Weights of a small GPT-style language model, trained from scratch on English Wikipedia.
Size: 10 layers, 5 heads of 64, vocabulary 16384, 17.7M parameters.
Architecture: learned positions, no biases in attention or MLP, tied embeddings.
Training: 331M tokens, 5044 steps.
MLP neurons of a small language model. Each row is named by its layer, matrix (up: input weights; down: output weights) and neuron, and shows model dimensions 16-143. Each number is 500 + 50 x the weight over its row's rms, rounded and kept within 0 to 999. Numbers have three digits each.
Before each neuron's rows, "fires on" lists the tokens most often at its 100 highest values on Wikipedia text that the model never trained on; "fires after" lists the tokens most often just before its 100 highest values on Wikipedia text that the model never trained on.

fires on: " and", " while", " although"
fires after: ",", ".,"
L2.up367:482474484485533467480569533515493550464486531438514513512510548464559480486519423530493518439450532513576536462543497487414557468481488405484466615510473532454477414582488556517499504543535423536547518570536521537461462492484508516461461622472539519552452433473467521584528473496455536464664448519544561515534503442474585592534444481475533493596497524539505495497494515548416476526555
L2.down367:413417469490520457463495538586579487458465557474506485462498471572518523493381415497448507483494466488476551621443508520527403535465506481571561555524567481474507511433516488549495541375430550472506496516570493530489559517576463542557422471529556484457478468554473547467504462474450476520376551522505439535493578513455494518437497485535517506483422357579423559564482514506489490451533

fires on: " as", " :", ":", "el", "et", "al"
fires after: ",", "\n ", " T", "W", "T", "K"
L3.up534:459403456472505491488498521489489438561506529529469518534412482543527567546451500473516569479563484574536554556498495495460470501442600449476475520395562549548472410431523497509539445579594459497575540504560521592623425521461378501492547536553524545395576451483562463522518515535537486572475523560563581454478468499496540467495562466515456553505419584537408430429567508552500496626509
L3.down534:438554484440521477600523503472548461514549445438488507432418562469566484600474472499445470505506496512523440472567404489533524423546439615543515526477508493554551544440481532445561530498501528464408505491506444597511590543472516512474427512476555506536533446555553538490559545509388432430541555444435409512443498518487442564568508526485522500359572544446515538564528459438551478511591

fires on: "R", "N", "d", "D", "c"
fires after: " (", " \"", "\n", " “"
L3.up24:495568422438529434525530545474461377526501392523471403477535469501429543511500463517468459498502649467604493544481528507513496442468539547514463468466456631526464464470520448583484552441518428525571526461530415436516429551376490438555517467530410535524516517458558499594525474456518488528534500473508486433481517530468474499508512494437501506521496500481525502460511511497575489428603
L3.down24:477478503511554473503608579475459549491558443596511558591560493419584418442484420513553514503478506456490548532481484501582485473505435597446498486475505450426489549415487457529558457539470572443447515463502508437444512434551488537472448447578551528565499560497482566416558531522488590529387412438437446568443607559418447517564554454552544503484585479499564502533558474496517489482484

fires on: "|", " |"
fires after: "\n", " Party", ")"
L6.up1018:515442519488557429562522539588443480449499525515511542460476499543502390463526501462543566540456534509466431512494476396521589534501507573524461549506543438541462533524481529544571507425570402473526530535453513482518580499508412599490427551493431500569600494518486449529463430506507563426454403501471548489483423490428441438591478400446449565553483492541484562500506568460462468461435
L6.down1018:458544533507542504390517516484399532469566478534500381413456610469452464547506551427526524563510557458514488550435501431513429495537450464393476520478572441505491544529423532609605516481444484425515480474506450525491447546531478495464535515467566524501457467491554546433446388517533455549512462566559491449486562454581526595540448520516443547498571525538545474573532499515448525478468

fires on: "==", "\n ", "0", "-", "===", "1"
fires after: "\n", "-", "dale"
L6.up990:549475479585490553482450549502491497454452472463552493573470479484473485532451479505427538469556462501551598509475456532564484507549469446557555527494405573443453510490402572519525450453428548428570541495466528409493478555463496557514495568456442492444470534525588463510542521534466465539403539468644468486530609445473542514527572566434460420467412577500576537521420586429510466578467
L6.down990:455492540477540575485522549523450515555549508484588557530433551480413541463466482594599469487551469490448528508437655562519569486504533489548509481552522460487495432533497488434529493549513443528523519527502465472501516482538555460582463473443488458470464449507460473374501472556456498504516468634603395499463502482553524565482487535541473422471458463482512425515497566448568509547601

fires on: "I", "V", "R", "T", "M"
fires after: " (", "\n", " \"", "/"
L3.up795:475483466457528448542475471505515515558577412510440440406483476462512440531445520522495540477522537519490467471465434553477534410416517492488474483551557520524524377509456518557515549465464429539459538513491476545472485651354518533449458482418479515522553392499523526564510474530439547490499552507535510500528579575519449509370498501528418496431470557501523451449477493496625505469602
L3.down795:489584520600496516481574451445473534453437478439450496481417517491599484421500443449495483547493516529483588501562515521556537484535555447434495456542453541503448468550466527584512437436529553522430438480560518565441554556522567530496539539453586433513475619554507533484461490553546498490557508404427440554514452574498488537458588398524629541508472442388530504520474501367476444509501

fires on: " the", ":", " and", " |", " ("
fires after: " to", " on", " in", " from", " On"
L6.up1128:470498496501481670507455476476603449478481498468427532444561508477518461516567496442500492531528458505511528440538500435554500395449485496483525549535488407479490485497550419500458443546553469575525479420559491444541389503349560521530598594569514465548504457505572439574557397461488568502506505528538527539474574458546525483508536487480493450473466444489451440472486529506530554561393
L6.down1128:479482620480503461446432501418591442514627486509491414484494452548519508442583437471561489590560407550397518490482549464516540490443452402521523487533499515531444550580425525524476508430521440431528546460595553449546410543502488412486515493542435505470524426526542473491548505460488491454469500468499406461502409520500476518496575536516498460589484540417560583459529489449565544572625

fires on: " a", " (", " "
fires after: " in", " on", " |", " from"
L6.up294:501566511468502478427552509462477440490499402478477593572524498486360423557537492503467510412469416532465603475531559457572431507491473502379526514454485432477490528529527483534456417480477517500546520491527505624565466483547551430504407482542510415551406492553483529428518544472587490491428565530487468519522517558528496376640581507485526562531508517516451485427541468455523560490572
L6.down294:558538519622461565516486414504523506445482552617514449501526502495476482590449521475493515456535461462466424534471448547486501538424456505393501504505513512460592587580529487543503549473477467505453512384514488418550529423492527475475544520494412494476539449491545529510542533510436543546428562487472451509507449496524524494404607533493506539488514427458482431546599517514492543530486

fires on: " of", ":", "–", "n", "v"
fires after: " number", " (", " 3", " 5", " 1", " 4"
L2.up118:473570523520437432484588501406403463573519472450542486468511517492515577499478509508487503508481456513474554537501457558472493479497519461521477461480459521561454398457452420515426542478530503574474507572506416474466497471576477511423505491492545498563527453501459523485499525508362583556478584485519467588399554490477469509433433568534541601479444465394524532451568484530486536508505
L2.down118:557503505524514554563395464564422508402396465544437503480490477471529584583528450532614434550507513488511417461501444539517473484466539528575540477522409506493448442564502460489478557547464508463407464508650583456469489543463442463491473480482523478490526500474448519435466433493458554504401526543464456569409491567469541418544369559517519487512530506491502519518478452559483442505381

fires on: " of"
fires after: " one", " member", " part", " members", " each"
L3.up643:495486466507532502508558485542483423601504490434490479474568557475578428509499496515461410514513453533628501482564591505478461506482533580452533465431523523519529423522450545522498410452536450463423514394580442470552440465523523510457542472522582484548494554616561491510469536542563408446567499418440446437465458613501597494473477549440439462506552458524437495438526548446536472537487
L3.down643:478501493477482530526498501561456565541563369545557556510534497462487423540496521443509474524477498550487504472561458413517430440457438508518549437502490518486466476484548577479588477509562452527476592463460478418562430506502453450501461496527468538456488510430518494526455477486516533488496426529536491482567477508572532535511562479531495518546549518513589477410414487516522526520459

fires on: "\n", " from"
fires after: "\n", "==="
L6.up295:490452679514479525487485514481507499446546431517522658491467550487515464514554480504480514474560407460493457468597397516474550550508538494533506503439483505409462442459533481466526549475540412544487568448520481457448417464370433515449497566491516510653485495546439595584493545386482460481501454518514495518470522451460445557490508512529426486547554465519521459471450474456521478489574
L6.down295:547477508485502569537521438531518574512415586598505536540527550538488477541466548474490528497485534434504531570572419499497534583509490463411558502424489518551417505383543497538480585425475508516513557490391426529504423519491491433499457500413492520491418579384539425449567546619464457589448523405459442563480459494540370484549446516522486518529494417578505505515459486507432470538520

fires on: "-", " These", " it", " they", " these", " and"
fires after: "\n", ",", ".", " where", " but", ";"
L3.up854:464485424516603504459517478511525506515494452567515473446480448446538514471549513518414464428545569523492473591517475524446402479505483469509468485466432542556370502443463440445459543557427452462500438567465524520455467561467549558478434524577522511472586558441568560542576490574483481500500531476531431394450504477612512471372517568422561462472488436460590489389547417457563487475566
L3.down854:522520569554539567542475588519521491525449518471534544524558558540572544470436472561486415481508432508467450482455461495513476512544526501558516553514578481381561480507478453498462379562485490512596467379582513524600505482530494632509479362426449566516559526507440561439475528494494460511484497508409474607496503550469417463525494465428537552459532432557472508483548439538459571480455

fires on: "\n"
fires after: "\n", " ==", "=="
L6.up632:563507531505499558529577491477516368553448473522431527525465588520431455544573457484587453457481547546483474480466419417481441545558532629456488584488527479417501452387473575462501555452468534555510581569486527452519482473486495521434485575515487398537552627428586410500503525468549478481490608458473534455504511456370432469521517489480450478507511501553480532476474431496470473555490
L6.down632:543544453512542450524477546523451474445356504412526538415520455554475398522549585438492540464559535440471514538465514456494497514516368565523482417479476517499448492385502534473490396493530505468504496550462433477484522565500474376512513411498413505549481504449501540561572506448419470557492498456483461504650483464477505596444510496479502486543479406584456511487526563499559468528589

fires on: " of"
fires after: " one", " number", " some"
L2.up785:496479576447561424536492494500418463593498501524602499486495486523559473473506573491439515557468491546471598380500535521507495473557436530503472451509573560578524501525476502479498400494423484573403480533547582470529524566530499469431509553477498434583465501435479514465499526597479496591515512543461466502427488478516427513483454563457568573498458547463462510433452520448532477612509
L2.down785:469495508475509419517515529550465435464468464518517510395443430522594516519568461500565483472414487580548456470452555497547497546553497595430481459477522570509415495437489464496584566488486562460479508527415389512531434511475534495547522415565543460534492506587484498503437579497515449522437559546524457518405411594469545511473412525447464412520467467516448551434473416502486480477545

fires on: "\n", "ated", "ed"
fires after: " =", "\n", " a", " the"
L2.up259:484491444472554472522525500525453423465414560496507514508437559332501507392378445605476523573566414437493538458449511586544489435481516499531629507533494457452482437515548538546522547481550530518597529589472513607516538454467430502486509539591488622526446514548576572512478447440415541602544492465557560493469515441498448470485513582472534429412587467556490452459468512558424497454511
L2.down259:541491440442525449481521498448458656518498533595488532486419469529527469463540432527543517526491456489534488490531531480513489485540478482569534429564535478555411493458451423490563465477516371488442443400498409498491437462637543561575509430484484441573510437443502554541495565542507503541449427416534456456440528512515513376446476542501529566415510531369503509461510492453564591556536

fires on: " the", " The", " |", "\n", ",", " and"
fires after: ",", ".", " Votes", " and", " |", "\n"
L6.up339:458476541539557457494546526433469501411468515557471533580532486469454544392487506392489485593534695483492429417541530513538531440505440534461578423504455429540557509536482579486546488433524449430570465500463446466371549535490355507459509415432574515492513456480475550429528499511513430538482548532475555507556580545456473575453519441460492601606479485547538494453554455487454569493476
L6.down339:474474429505533538462497471517473504483552482508394524531534524457411454463465531583488546496426501485460493460425499448480437459534518454531463485506414498401518482490475486519461510549425562541425553497475519524490373488466594433545538531519504566549435567480494537515526598361539471563560447540493447516396503503481527405494557543487473529482539523480492494583448530487456527476579

fires on: "\n", "|", "Personal"
fires after: "===", ":", "==", " ===", " |", "\n"
L3.up693:523551556471445557483567441559557498514361495483481527545410490520453488450489518443472513487445544453469581542465475601629509554473569491482531537389496448522491523497422488556539452384457583464507622531492461437561513432533327520496456473484449563479556468493519420520512441587516497453473465496432580574447542414544481509463396587475461469525521518514485419569590528562518487517438
L3.down693:489458547448502484576468518507550477513482532485505476537538482386532518587616580548553561526490497521476470499455433500487442586484410618432450431512483516552431552475489455470443592476480526559550527474498447530504557457607549524552491518482561517507436451522430560425525551480486553481468507526554534530610566471489494482565536530533585549437453504516500489503514408417502531459555

fires on: " of", "-", " into"
fires after: " one", " number", " divided", " group", " series"
L2.up775:527504577433462416532472556440441419570552492523558484484428438476565400538600531480480466495537424443422505479513492575437471474487550549485493566512582600529525523469398468392578469490561580533468451416480510579539477505498523443556460554449496572491460463559529479462544431573426618578501475520526507546511483426474479578526470552415545534532444483488527528473497523485568441496495
L2.down775:487430471514505483519597520599550377412430470487444539506426489442487587496497560555556426467442518473569516467515505616484551510472583571547545521510494549494471611517502413506543510479517546431515438600435511512523534468491493460501451450509506423547528462490436550464412519539527528501451484534459477536458478549457538406511373518458512397478475413458459523597508481495517571484565

fires on: "\n"
fires after: "\n"
L2.up779:468525459509482408484489549493536501445482578444473477529497465495365493577516541545481608495587475479469532507460527486493443493508566525454568622461471555522464392468448543468480508451437569524558562477454430457532492457425411586537497511571498440446543512545534499560459515536584481454491502479442558521582507488502499537463439546390563443474504635448477563541428498496453478523576
L2.down779:533438432452480410562563473431548557487513499618424542480431562385493458592517545569512595439460550380480492566389439510505494591498435493477507436492514520454469460460570529469474561490446614335514480501470472551468416448466528540496515468536431448554417547514473556451550541475535469408461502513557518456493536498542537492427431524613571486508400454491507496503556547517576445478437

fires on: "\n", " that", ","
fires after: "\n"
L6.up1272:446473563584540440460509544537495459506445449448521458462420404490528460495419490565554569433567500459486481541494441391517445514470367421531524512515588503469508559404617448525494589527490498486567589491439463534493547500466404451519461540552566485601454501463438547532464540553564486458405496465550557492523461450490495545461531477513535525452420521545500587476465522563427396514546
L6.down1272:558515517474466524495515464540518461539514495513426518467532485482476523533529533499571566468481454467413560362445449479493525493497554423463464526466536523437446493549505498468398477464448483518476541531478464540507535551469510427509535461498480544508482540385546518451548460478421456491519540503461424533479444474457507544569526457520528494479465494501541439523534580451525483489501

fires on: "|", " Party", " Year", "s", "\n"
fires after: "\n", "|", " K", "("
L6.up834:487573432466495519479463555484544598451468582536530503551502507521403504563556497461489506485484523553530528564527562505481450503469500561475503548580423444403472565517524531528459549448520509489542418380503414491481603506503450488476627513515488444467524478521489524544544435488389378414403513603403557404412404545467450485537484534523441497497435466521519560409529584465520511472562
L6.down834:471520526448506467484460510500534556442508572553500416439449529448488482471486571474604468466481452545391447420468576464448496513464384424510414529559509503392423533535474558552496543519506496547466489483494525526485616504366515483504567503520528512503478451485496460537520504459441586544537503605503521518502542482531469525561455423516462572400470493478479436460543548584500460433503

fires on: "|", "-", " |", ",", " and"
fires after: "\n", " three", " two"
L6.up650:497557549535529426454473422422491527475448551563524481496550523481479459466574515522404462598462551473461515499529413476572442484532470507498515608468527532498501551513392440402599508473510487583566463473490454473551521437532484488601441572544403474454427438505482555513497422608491464573488446439544572432444382575471494549507505517535466487530533478523529555462478507623513435534552
L6.down650:502513452565506503461512577547595468493406558460480505603473488532493484566480550502479567505617560476470541475506474448507446530437551453545437574487612487558463527575500489470572498448472499524481494506630624581550614497567547453565482484468476474414454429554436496474500523508494487567562445568444486418440472492461497453404535558563450553586443462502484527508465460660464519509483

fires on: "-", "\n", " •", " |", ";"
fires after: "\n", "-", " |"
L2.up1130:507531501529545450427513460524586479409432508494508615501554462533464496491486447415427571417440471465499529512559457415541479388471422493512438524499601512563380537492511497514524461495524515358545464542449402402520492590572515511507435483413461461565516535472471498473501336588481469424462467557497546486537440515490522506477524411434509480554466466482521564537523461510463535574508
L2.down1130:457500412427518610500541543567650514413523512488518434465480458527479410573503515466573525490481525461540477487529545515477505486567465423423539409564507536526542551449432463506465541539517436560539466514622551504445534534505466557497479455545505567477488545458471516457452500515473413505459560483544448540540401464537650516450441566628453519472492454498483455543475461430548603395540

fires on: " the", " these", "M", " and", "The", " These"
fires after: "\n", " of", " on", ".", " \""
L6.up1020:428495468492585514487583546541424516532489500454451503435534524429492494459492466588577471444537558614472498518497542545442500510445494526556491463530541423575472441549436473422529589468462529499473427462609526486479501508471457523487534476455559518493534509586481589436491478602474536522563473569516470571463421548491526532461576487458523510545561435467496515507531485508473486508595
L6.down1020:469452486546536500481474548459529585452491423604454531594525481511534521427471567529516434566489477532452448464497507472574470530597365575541563476426447495591493467532481510528487429622517528426572465562488575472539461509530475495508582598477486553542494531477510519567556583415448585494430386498446509539509490544523446466484632426489503503450469470471422439499524503514524462556487

fires on: " it", " It", ".", " which", " \""
fires after: ",", ".", " but", " F", " Co"
L6.up539:504463476494504494538560516508502521525509578585599547513504512567495431454504507441440488531551443481446446538400443576430556546582597466451464526502556569453616474517497485495459511471472414518470446485623508498496451403464449595438616553532469490546446522488521561555517495474484466552507417469508508521492470473551557469443536440508496449517406440529539514442543436483551559521472
L6.down539:533435433494555479491475449478498481512442556441508523441473477545466471495499429571577458457501441529440456587551450570462585514488501547503436518498503450484536562432499565528483395533486450454462483453519548474544535506510499560434438472554539542468515375508466475459499616487493437470543463522470508522469411484530436523394437489497441458512486541443624513494486458583518437547619

fires on: "\n", "|---|---|---|---|", "|---|---|---|---|---|---|", "|---|---|---|---|---|"
fires after: "\n", "-"
L3.up740:442431488573576502536560571479504481454554429514542510503520481512490613533526550577437487373507568493476508559503386461424577489555561545527463453482490468391484524585439533482510455461411532371482537458428478415492477515483514570487522558534530482502601527530555499590488472523412484499539488478572468529452525451457498501499507517539512524490630480530442519469426475500561505479565
L3.down740:472461500611451623529457532544444423522462490523512459489554512441564546480513434501424551492461531478508398485435495498516464565482560586562539515473454570488479623611403573408414477524536483569535532462529492522554542448562518546480570509431475460354518519486523600604449510517454465532474537541497515483393565530466433474453496486440461572456488557544484505485434415468436430471492

fires on: " of"
fires after: " one", " number", " member", " group", " series", "-"
L2.up828:457491494435495509544508500456393421537487418449561452462483454538562510454481526530479478558471408486559449449448501510503555469542510537565522556466561524515511568511487507538437520401543425538552444491488514363513518528609478441532516446509464425508521473508500535451472488581557535544608494482492511527477482572545552445428491505437564508482507464426543572477523483413554400539484
L2.down828:525464523407491534551480423577441503399554418504544516466461491405510507497506554538369455495442531553497424566575527514529353539523558504454577561478454524485459431487441554492502517465524485498511426536561556449504510451548512643435497460398543504380553462534529560463454526516499498511435533466478490527471460474484541449547579512479485444509498529487442556491427473482495600540466

fires on: "A", "K", " A", "S", "D"
fires after: "\n", ".", " \"", " (", "-", "'"
L6.up1260:515499514608548580414458537493599555478589489524508449397465506496481454477452545571530478470518463524512472563452482509527494576531504501558507478493521419544496514460398523582494491446530413520510532512597531542479424559473524520445557469545537383577636452505461560508388465469546520517545497476444594537532472462483519565522552476569525481536536580387478392475532451438531403457510
L6.down1260:505570434541477479510532534443550467465435516539586515505483519357622507490478493384540476455492523560493620480457513467499521431483600455543393563437457483578468575430396430576597551512454565531488433463501500499535576519513424461572509412482529463488502501508483447421464526473518411460529394460443534542493543519506502473470570437598514458504488476502524559450465502482573504435466

fires on: "\n", " Total", "===", " Preceded", " Country", " Turnout"
fires after: "\n", "|", "-"
L2.up80:499439479526379529486524600568429550533526507599538561449557431478414619477444493503561571456533556499547443519558497511521459556523494548536552507402492593527545511562468487521421505471514547424538605464406436465483441481548382464562525469565478459445591540512533482474543415557473487441548436507470575494503517475447497427443379488461389521465510497580502472492481537468529482468517
L2.down80:466453483525432564571496463491457491475553556554485523554509512403583497535506536514468498550466471381505560542490486548491502622509484575519490434479457502488489507509535470545532454545430527502532462499493503438506524464499523536505568518482486469462426504562418487446445548443494484393386464519520488537541528532448506540539496490410466521518558526467611431500405415411504470458511

fires on: "\n", " World", " 2017", " 2022", " \""
fires after: " the", " =", "\n", "The", " a", "="
L2.up822:439600564563517525561486600398406476624473514542508520448460519413507540393492403537418509516457476582552539515428559556405575582599476525430553474433438499523421422511497525428428485506446494562567542553514468507533471438515538475459562585522447517481442521498464537569519469563529502568429489472512597546464504457497460432529510439566495533471499513562547411523508478517559511538485
L2.down822:435517492567437497529531555582458520528343505554474441466478532501483552382474439537478450601532521504601450536552600518467595504450596440484557511588531445443437504491475398488454493553430468474517502503426609460463540447535445455485506595465437502605448515477453470535448475491587542444462397641529519561520545518430533520527466496528443500487480490507503484509498511457492443603477

fires on: " and", ":", " ="
fires after: ",", "ax"
L2.up300:530415502424594481491503488505506464456480546382472546495489430496517540565480422448514504523524452525532382510543402562427422512453470449574546478497500524500469476437484632570576489456528386537506468527550469608481536528479524541415502500562483439479442433510517530483538527503434583505517506518487538510486509459468485569439446460611497516547442391560469524497440441583496429518546
L2.down300:494370529554528439454505511474495494594531517483463465492476551462448562530506422532503551532563426503559497532497474495557479592511508450517477535546562531538509484503546504435470501401406421461489475615452451449525512466444498566519502488558463559417513440549538481563555458497452494456562498545444440512464515517429591469578508489568534544501388428423581530541535444495454512421505

fires on: "|", " his", " |"
fires after: "\n", " in", " of", " during"
L6.up0:497379458494528518493573358461499600507452472535552446533483543501506458518517440558416462489516547568516508513485443541468509450423403544482350493511415430486632446471480507481554460405483567596526458536462494491447490449497394528429452557507510465568517554472432473556516492495487479526404438465473513559472457609535452478516462533503540511519554549585466517521491524586561433478479
L6.down0:531498435498519496487497540530464470401589538536525469507582500430527512523502556421526475576494523499504496585429410461528566484532431452535498492435457515537554514528517521538580440495518427513486516490526493400466472477483550470485439452415576541476424514458482492485449520458594530459505531406508444500415499476433539462511458456561494567591605473472494483560500505614466488471552

fires on: "L", "P", "E", "C", "D", "G"
fires after: " \"", " (", "\n", "===", "\""
L2.up620:496439475465482492432468483533551546569588474537524502429495498481501531430545401557532516405490458527527510485451474529633598451541466572479582486558562556573531476461476467504530539448567458533469554499493500496495445554497434503521584518406543502497589427483543553541486537431373514482385524451554465494557502514395566466566496479522401511444562565464516520490496498512557444464602
L2.down620:486566474551589479547524514452406517489521437537462427481404484487507476503560438480509414484515554517500552600520548515481509494506543461464536487456369561530545606432512467558555472514487524487500410467557509509467515532470527455469528517426556479591488499556653514467485548536614517491564481550482478541449505553506504505533615440526532557548605468460507526494562494427532446398504

fires on: "'s", " |", " in", " his", ":"
fires after: " Men", " Women", " Bronze", " during", " in", " Silver"
L2.up598:505522499482469445586534464510480531527609502451521558379406494599506458546522492498533536525530467482489526481481467602509533479543555393498425496498484460549582426577545421541472502602577518568535433504445615448551543474476510476487445461461474482542461481474436527477494457490511484518347473545536493462499443472498502468524559531510492508534560601501534551554486533522487422509552
L2.down598:502366617442431403518578459529497514544555536553512431541510459536467456552470412497569482452475494486483437523508489538564616496450488488420533499475513593528460512454471415519471492464481533458602467547511485499557445560428554531532453513519418569513423496420503497505545486428431504452539605400519439495493451541528528409516434439495563555546493502493409450565436514603546494474471

fires on: " |", " first", ";", " second"
fires after: " the", ";", " 0", ")", " 1", " The"
L3.up51:539455501478562540470423487498473421620582553458539507544546505480519355561487506468541531485502450514402481481436468501454480467579543474409439471512575465484464497544410509467419517489533496480494516511457514527488543546438512535412461502445456508570573521432529565573539454564511443490476535511487587536495469454523486551461509565407421423473449587475477456499520541432456477541509
L3.down51:457464487505527545442438551455483497569445488403538447408508497513505429469518495483460547402591484569411478584544570499496458477529465431508502592468498519478501488609587405525544480540457632467522473536511546607428530542406528487453492482473434567485542418542554557521546488485490505561499485584544516587437498488541407532420503523561496543450452501461538393454534620400540545437554

fires on: " as", " it", " that", " –", ":"
fires after: ",", " but", ".", " \""
L6.up685:539464429365549551547524454588531503496434530514577452508499470466482485536565419579539466449492512568524526507438493550413529509537444506500543549469560509482555432441452538494404523490466475553467567592525511589477490525567484503515480592445505546458484510471500539506583483554451425539447484445449442460564471534520519438570568429469503442518554511477483546476532465505576479499502
L6.down685:516557505471454502590456452458491436469428525515434436469495475476503483504509445527411463503555451585543481420399508490542447521430544543526526484404532471519503548501518493517355464549432574456526461646419567535409601545543509540417510456524533543510563508423545455490490502566562572494509484522533432428534450452503396428548542501440544567509475450476490530476479455518514548566499

fires on: " A", "a", "in", " An", "to", "An"
fires after: " (", ".", " \"", "\n", "—", "/"
L2.up987:539475501502582471415528521396570580516515467613475527465575466561463484553539512522493432568461617569550566460385550562533446428487514521497471466507515559553471493434475537583471438502494587459519503544555553544505456430450521467468401503451559519518530473484510604516499552515424462439522516493419538413470473546426495484484463482496470543479509535399555400483394487392457447389567
L2.down987:541496392560511468495503498484567591444512490543556528527565381463500553523558577495484432541485533512506455478471503493521509541426553482462530602504461447470522487620476454568474500538514508536487495446443542421454475511531528538506512503508573393472593544515502587380543484496401510441458532520419534471545482455408490475546554530534456413574530437466434532387531512419489603474507

fires on: " the", " |", "ph", " of", ":"
fires after: " of", " S", " member", " in", " "
L3.up689:481604505521531463533445530480523427517395517472451413374622452573478371467456421453510496540449605562552616454525510464509507537511523521467572425490504497429535451494396504459482479517584478507531479491623533340474518497482488520557539560478534469358411510509459501587491537486485398511415441449437632455433459480567569499461562593464542575516574560513491484442461540475460568534428
L3.down689:611516542478543554411529588483505521504438500566470508499458499587546444456520477411525547475477539481493598365469550426520555553506499520517455485466397543550525497474478567541571609538595479559540449486478509460503497587596484414462528549510464517486617513419452492556452518461471511461454500535505518541464522521536481454389402606454505508513533509475504441553486459543476587586486

fires on: "D", "d", " D", "19"
fires after: " (", "-", "\n", " the", " \""
L6.up1242:485514528540569443485463551503497461516492517444467455450561521508527480497515463481493600461505508529497482520549445505542520442529462444497522492522580502560379526486527537550409438472555458513534457500522491514427423600553469537414475398423548441538525465438424455498458524533482516575507538418519480477446548541498526520417551459513420590467554562492534442504467482496565525527545
L6.down1242:412543471414449464479412515466599480513506477545451585606481540473516428522475480511519500577524432578467548499426473414500555599524430513468449479495506477443495479501481496497501458447590493518474455476591523457463506418575535534506477493458482456473420558415555539507469493526482443634539544498621476535493542459432469578525489482532592414460478444500565571569550541499517454427453

fires on: "\n", "==="
fires after: "\n"
L3.up994:498484555380500459515468583515469498470479513544482493512469507519448513527477493503535600424492551465540481499481454488487392534488403491538496512493598549471529533553462467512369510448498474555537508474470446436436562481528416575543384576603412439500540475480486559469501469507494457441475477524581519399543477448463509449499487533526483555529422555577519462423409545472473496478551
L3.down994:506506464555493466532469492467526573484434606493447630566477532388592549507506525455543554454470455465635545509477383486541382536490420430564496417465558525507350450448509437536538515569463442478525370535443556445405482496427528538502522468502490466481512544494404536387520514501534529476444529534566418512565519508499533565495495508523499566515528504479519462483438503479529557541467